From a checkpoint of a small transformer trained on Wikipedia: tied embeddings, 762M tokens.
MLP neurons of a small language model. Each row is named by its layer, matrix (gate and up: input weights; down: output weights) and neuron, and shows model dimensions 112-239. Each number is 500 + 25 x the weight over its row's rms, rounded and kept within 0 to 999. Numbers have three digits each. A neuron's up and down rows have the sign that makes its largest values positive.
After each neuron's rows, "fires in" lists the words (lower case) most often at its 100 highest values on Wikipedia text that the model never trained on. A number after a token or word is its count.

L3.gate666:506517502502542474480498526491529532477503499486517479516473506549499509486472477467502503536516517491500517459497455433480472522510478473489516491495525488476486471526502500519506569488486469507485536491469540508494511531489513531479472534555492532520521494532521470468508505487514510513469539439521498459513484490488479468460517476491483502518502536461510485473508538441517525478544
L3.up666:473473482485493514481466488503523527476516486517499500478529478526518484527459541517486524469470565519472464492473466495494545476503491472491492508498541558509453500517501529517498490463464475532502503499542487500513511539533497522496521469519474507532516534505481461510485507503504445497466506476459457480481522530514503520477512452466506485526507504519484467506523520522533520500540
L3.down666:491506471544484469523498496485504470502492467534483537464453497506531517517472532523502512486519494517511528511505521500499499469517507476513530503526526539480488499516492483464475543513472511516480490526486450533532495500485495524497509495480448498481507550455498514482484474503507490517477509465494463553492493536508476488510495506477525487514518522547465495514509530507454466574521
fires in: "state" 34, "connecticut" 5, "missouri" 5, "oklahoma" 4, "ohio" 4, "colorado" 4

L4.gate306:497499521556513502509510471515496490511515491467473524479495532489497529489509490504508515471530507454468511454501507500490534549515525515476493488488481449508496461480481442468524524511488453508531477514536508504514472484506558511516483488479458486462527531467526498503530484488491524463492461528528495473498497539467494490521491550534461523530539488525478507463531525493485484492535
L4.up306:483482537479515494497519467525512461513552498479503529508477509481469550516489458504481496529485531562523496502505466479526491505444513460495520483495491477510462459517467480481498527532493511518520539469525469520539489470479545432490494540503462495467509505572497460480520506451484478494434546504507474522461476499513482513511522456500503488489530504460517529489517549538466456514485
L4.down306:539470502466599530495498489481515561472513515466505515487486471495533477533513484466532504518489514508491490562504465478476496528506512494526504471472477528496495496452503522545491506501550488535485512531491488465507513558531543487498553515494505526450495495527475477496519493500470526509452503485529499494498515459518513506527514517500505522518534471486501512488474530510522531546525
fires in: "party" 19, "votes" 14, "a" 12, "recognition" 5

L2.gate84:498462500474478516504548469503515483491493474481527460559532553489512526535513558502534482511478507503440483494505496519548448542509485520465500489478469532493508475491510501502536480501469486495497473472455444517493481485471476522539485458493528477506528488465515454481526461512451489471488517516516522484523479512465493497513443540490478497469468539526530512531494501448522478452526
L2.up84:474469538470484496471500469521499466539489499538498512517527530501544535543519490517495520490525510494574474482483491486528508493537491511480483500519499533487465472533506506523486526507527470509522510501520499516477494522449485485454484518500531549500470532455500525508482526463528504528548483511513524490490472467512501475564487484507506505476456487507501495508481502500512488530518
L2.down84:496471533520487534516466465473489483506510535473490475536534503506495492544476520491493496522495511528479518483504504499446481478466504491504472475502477519438493497470515502511441519507544531533518526487544494483518497535468506546454541470493535508544510501546494502536526510509537496500492532474531467473530489474511492515485518470525478519521503499445507493518477481485520505455485
fires in: "january" 33, "summer" 6, "spring" 5, "later" 5, "rating" 5

L2.gate59:500532465510489503512443532536512523526520508461518503518506488505476497493504473503472508503513489506480520508473455480479493482511495521483520510508515469488482443465480519498492492494442447486486500497495507529469449532549523487506467517517478514520483527505499485484467513562504483468478523499492502487479513482508518495543493499487537485477493503464471453463525460529505566480487
L2.up59:521559489464465500445466500514552524529525488456478553512462516488464493495470484453475476516507463505485485499477499511474526490532526495468504476502493480460505467496501511550506516509491482497497528512541507490484519543552526508491474502493508487511480499475499486495484484518463553456509481532504492508508504504511502540484500511452521478523490522448464462521484529474518518500460
L2.down59:526519463508505471478491474468492530490496524478472509510495497464473507500487495455509469469530500495500503475501497491456521450492489493515533466472472499526508500489536497472529501431541576510522489510493545500511476510536526533501521503462479487516488515521515481523515519513489475491475478506446531504499501459490562500548523469491535519522523487513514477480492490463492497654461
fires in: "he" 86, "she" 13

L7.gate488:467495534541520498494509529533538479472528502522486483492493472517500564503502558489489482511456472511519461495471484528541510512474489524472470488500544460513521551543529496497459508484518494529469497488493492513476533514456498506509499449532525510504510461519433541521491523499502513518474527445481529531459536521451527497473477506472496495497496526547485494527522489542471500483502
L7.up488:469475538464506492478547504441487510483501483485550500478520533470486549525527511541470515478563523507532528485476522499527491493522470479457525534517535485485508473487515506530476515462504495508506481488474496485541484559477528506478501548466501496482480491467481529479501449506532519457485561534434517491492486504517506456498547493465497499486514485465471506494469486480478522473504
L7.down488:532495487507487516477482497497530562524499553504470490453482537507524519518540522512526518543529480495516536482481492492504473540479490507474440494507510472489486538504491511540488551539502414494528497526499472545490519516516507548512531489531501485536491534506549565537519498540501485489559522470492506482511504459515547469460558504479525481470509546521508497487504477495486491500479
fires in: "footballer" 26, "football" 8, "politician" 8, "player" 7, "refer" 6, "professional" 4

L3.gate222:562527483493489524471440493487512547474492484501515489491474467515560501473492444477504499452502519480460504503445454521519541490501521528504489525551514508536499483506486478529534493512508495515493521519524566474501518510526527496493468489498508489477495493483460491473455528524506450503531506507496496510483518500524501498489469547453534499537498491539480496496464471533506493495524
L3.up222:516496509520472535493471523536565556489537510515518549525456510503500468529482478513474524499488519510529490530528476503463458498501487521524497500488543504521565462502535533549516516527489497492544505502496534487514504492522529554484508495452545450508509485536488523497470501522560495544556505475519506496479459482538489499490496490506492486515473496541464484481521487482490481493483
L3.down222:474506520439513459504447478502496505535512491511535525513528526476523507509526482497479473489525472536484474553529492527487474490525464518543465482519500485501462482504492496497495512534527534493503513504453499509508475522504517453446534482517493498523480463538522501501486496525500503549486529493486504473492488470445482527478467495500471472530490494479436491516499504436513499532503
fires in: "world" 16, "singles" 10, "european" 7, "athletics" 7, "asian" 5, "train" 5

L2.gate213:501526479521521488506503513532501485475476493427535527502529477518443569503473492484526489484482527479508474507508497456487499499479521536505487474497523533458493459504485484482506501499502453506500512444486508493496510503476507533508518511498511478507501444531533496457488498490509555467477550498494491521498485509489454526465495458504510490499481511527509487531556535500552495487483
L2.up213:485507484488508514484523517484490522484469521464492489564526483543507491508542531523514496482478491489504542526471497504500529546492516528532523515544480541502486500529496456473511538461498488516482549536505481508455494494468517554542490489514491534531460481525516511527459471517527531512474487500493446528541515512491514524498486493539536493467469468530515499558491506498524473518462
L2.down213:476491475512496515507502534474493492469517496512491487519515486512473492492477548487495484465539471454472537501503508492471492546550521490483485528531477490524497512521476481502499497499498521515505541549479469473501460503516519528493535515510467527482466505528509524479488527503501531495479505556473463465523454457500529507485495455510518496467448469533487527545543533477513556545506
fires in: "up" 22, "out" 16, "along" 10, "mohan" 6, "back" 5, "due" 5

L7.gate188:430522512523526503510455487513556505502519471478479536504511492491448506497489495500493484472520482462501542503477497473485548478507490495497511467519493464499479506490496518530474495491480483458501483511476459512501508517516479506481515482514498497488474480513453496485531510472510506439528484493497486492529516459450484539532532508533447484517453485454471501539494509516512480479459
L7.up188:454540504522498469522460547505528523520526498485532510541508522492487487487474518515521475526488542517503550539501510497491499518489531503538499517500472480485532495525515512489459517447497508519496429508481511520471551462501490567507492509528537503505496527507462552539484465496435513527499512460491490485503496465489482507460537539481490461514488477507489504499438496516500520510491
L7.down188:501486518428499500516504551511518497526495545519517474518511473496466495492489504526502523511493511502497527521471494500488503516516510492537536474544502540541495481467507528456508512487496570500485472518510479525489500476452568493494488491460491502504491522508488550505480520470473492521539447501476467518531490475511426480517544503516454518475480433508534524479479451491499522588502
fires in: "not" 17, "is" 17, "most" 12, "still" 5, "are" 4

L7.gate244:496504529446531499521451468495511536498479489509515528509500516510491509446503529547508491478508474517512493564502506476515464547496492520464513487468484488502483508527480508481515520480531479477481550499547488482497493555531544480462499487525511477519524510453543488488486505520507500487521504479520472472478543549475485472487465507537459487493474525517497507519520470520475515469486
L7.up244:508503520485455511464478475471465538523540461502510506530526531492527492465515499511435514530529516523501569528450500504535526510516464529482498474504522514507519501523484503477500511496499495501459479486479443523458468495505500480462540541548503499506517481526564529487515499477496516501495518529513492505488514514516475467502482517501523516471468508532531525484466508496520530510490
L7.down244:489451497472530514471505518471499525506543512542483455524525515507515492535507505537499500512455489521508490474488523466528494531523455464434476446469534506500538526512495520530486507504480505479492509504456531528507470473553496485497494477501531534531479510506485502501510493501488505474489501489465480545496504513470483516489528494495505494487479519520458516496443462496507493508429
fires in: "at" 63

L7.gate698:484450497493467522520476499509485499504525439526494500480502453539576556437467528521467541561496476552523479480510473474461530489471496513505495489499489510453522488470480511473499490508499485516476515535479490523491480498515477478514476525527492488500456535504454507492500478508473517461479493495528495506500472470493600528535515498466517486502526515526492492529464467510490505465513
L7.up698:494519452537526467520503512499472485492520462526486553542500484490494503515511521509570446461500511471558510494487512460498516502460469452517477505525467512507505498495508525515439539519484481511497511511529501552525511433519492473524486504473533531493489520544497469484490508514479462486500516515480503497480479518528501532481519499479499456486511501498504503536481509471496490511464
L7.down698:490496476508514460485495521506525567485504502552500532509539461526473484553485526465480476499517489491470538495497449509492478535508508499500485514462481465527450508474486516489506519474487516506506475479457458528525497491462528463508511500506520507539526464532496483526473526492523468467500513533481523481504490437554478546495465477493506526537507499482516467514478478473516498586485
fires in: "and" 51, "who" 20, "but" 10

L2.gate41:509515497520463512563506490540503530497471468482544510562505518490532499503502486494483519487467502473505539535532481498527473490471501523505512511551512494479492519481468501501508541523472480535519469532443574517473540548498479462498480498489515487512518439539494501474512496481488466520486549500452482479539517504492573479513533472531527519510528530527527524482497497504489470487532
L2.up41:468496512495522525511540522513512503443491506477520500548512522453496483475467524496496514466476471519520496512538486444507535478506502555506541522485528490511537481489485454523539513482507479492518494490510537498485575536534538494503510503500513498524507499498507517486478477486478459478452505536496506468474501522537477505491506483509492521565523488487510520487477480524516492532476
L2.down41:530478517506452449514482502520520493488503524494476484496501494506503489474476507519508496492510525518475479491507486542549527465521493500490513465477513506520452525488532500455493513506541545494503513486515465533496519466460532506496474453511514497481510473495512459490490507483527480473468460496522527484500543470500458502527491576468500445468466518537483482533532525477502519500548
fires in: "second" 17, "third" 14, "first" 9, "main" 8, "fourth" 6

L2.gate60:493495482484507537505508473536501497491496498480504475523530506504497515510492454516498502524525455518492493538523490485502483499477471485477456467476499454446471489518512469515478505494471458473502504487494493513502475491519470493520456548494510445510515464469519457514489484554477492469487505486495534471533499502493499505488497508466483534522519476475517466505508551522560529497562
L2.up60:494484485485552516478477495502519462489516472502499501504471530520505504455483483537494532534499469483506509484539523483482542515523514516538504505491493478486471499517505447524481534495465494496444474498517472515473488526551506475525483532510499507506475449502467497494502524496511479479545453495535494539519477524500475541486522503487485488491498487468510509498475523517489545507531
L2.down60:484515472475513493476513515505518530493464539541487487481534468491509523500449449538506475518531506481518483506494469480473502476516485505493493485474497480474509497504522471527525505500518650508478553446491521507488512483509481455521522506511487507500508518508527495519485552508463492510531487532504501501517470513533500476509526502474491533474483462475517489509492507533510514603507
fires in: "s" 21, "film" 13, "game" 8, "album" 6, "song" 5, "tournament" 4

L2.gate28:514467485467447531476461491503558536479483520476482511487488492517505500503490471525476477485488483528498473470477479494535537489491523480477519472509493446507531475487455482454542513520522473509488441460493543516510481532505533488491502458490490536501499523505526479536491519477482517464468510502520478485505508458502451488499476487479486512492536520505479495445484484459508456493517
L2.up28:502497494469501510476507498474526481488463488442474511519497482505534478439511513510492509476473497510504512534481451501486474476473469523452445470521462500529492496480455471481509531491544512485549476458475486467482522501512515541488517439479486490492482492501538425471511557526531468509519488525511469496520488466489479513505518469474476521521499506512521494502551491533461492526503
L2.down28:495493513491523469516473492519474505481498472482489487494522512492505468491491553516501527479493511453479505502502522511502479520504456486498489501560502517494469514524492470483548487509507544523526511546513516459508498503500446482475496489505483516472483498489485489506507493502504494537521522492496506546516501497498507529478538573454434520484453475504525502511504526490479462659514
fires in: "his" 29, "municipal" 5, "consecutive" 5, "regional" 5, "difficult" 4, "its" 4

L5.gate404:499483506514494480514482501519487505492496518502527494483542496521514529517485516457520478506478545510525506502509540464475542542514488513458488487508500486478506487481507484493499490482493468483463486490522453517463459515480515504476518509488518513471538498535450536469512531477523475479513452501525531468515521457523491502481479552500507447483475507536433464499509476511513506483512
L5.up404:517454479551497492482500509506469504501499505469516529513535543487532528472481532479508484514527530515521483485512461485510537507458528520507477454498520497511500552505501484499511453456526511518502512503510471516467485503515528472552521519476456493514518557485498521468485530466483555521465517491466551458521496495501502461482481486493506515499502519518450511512500528518529480490476
L5.down404:495478512503487486516529509520531456520504550523505494470481480509504481511507452469501506516514482507525489481490480489522522495499524522499492504551488489505463460442470538486502487459503481495514524456497565495466520512504521496495467529497476499444526510493477488505440485522477495503464471462491500500519497482506463493488467489513456517519500491492458515508483462478500518601484
fires in: "a" 44, "two" 11, "filipino" 6, "murphy" 5

L3.gate703:538483469529494562477468483523497488520482510493497518481462482499468536495505498495512501504502474499490473482522530509472494526467515507478480472514508494494484500534502508485530490500463474444471524514491531570480522546494491464515460509471552493494481508484441489490495485510499482494472555504503500530501457528482526492485495514502515488543485525542493461544516509500501506492539
L3.up703:508497456551503535506469489500503506536438498488509519514483523478483498479501489477501502476481519509484486506531525481480504557494550468524484504517495497499468494540488480495520494525472512469480516494482525500523551565540522536487435493520492503548495520479428453483485511521475459513474512517497487524530467510484541470480484492543514517563508507510512459584492488470516533499497
L3.down703:490506494461473518495451472517506485532451490459512502511482498449475517545514489508514502478506507538459506501524497525457457499469476488514511532559478503540494495505502552526490558531521615520505501515538532509512481496531520489486464505493513497493485518503450445497509536519500542511475522542434469492506478507503508493523503497481487515508459485520533506533475505494491490641484
fires in: "those" 14, "students" 13, "people" 10, "members" 8, "men" 7, "players" 6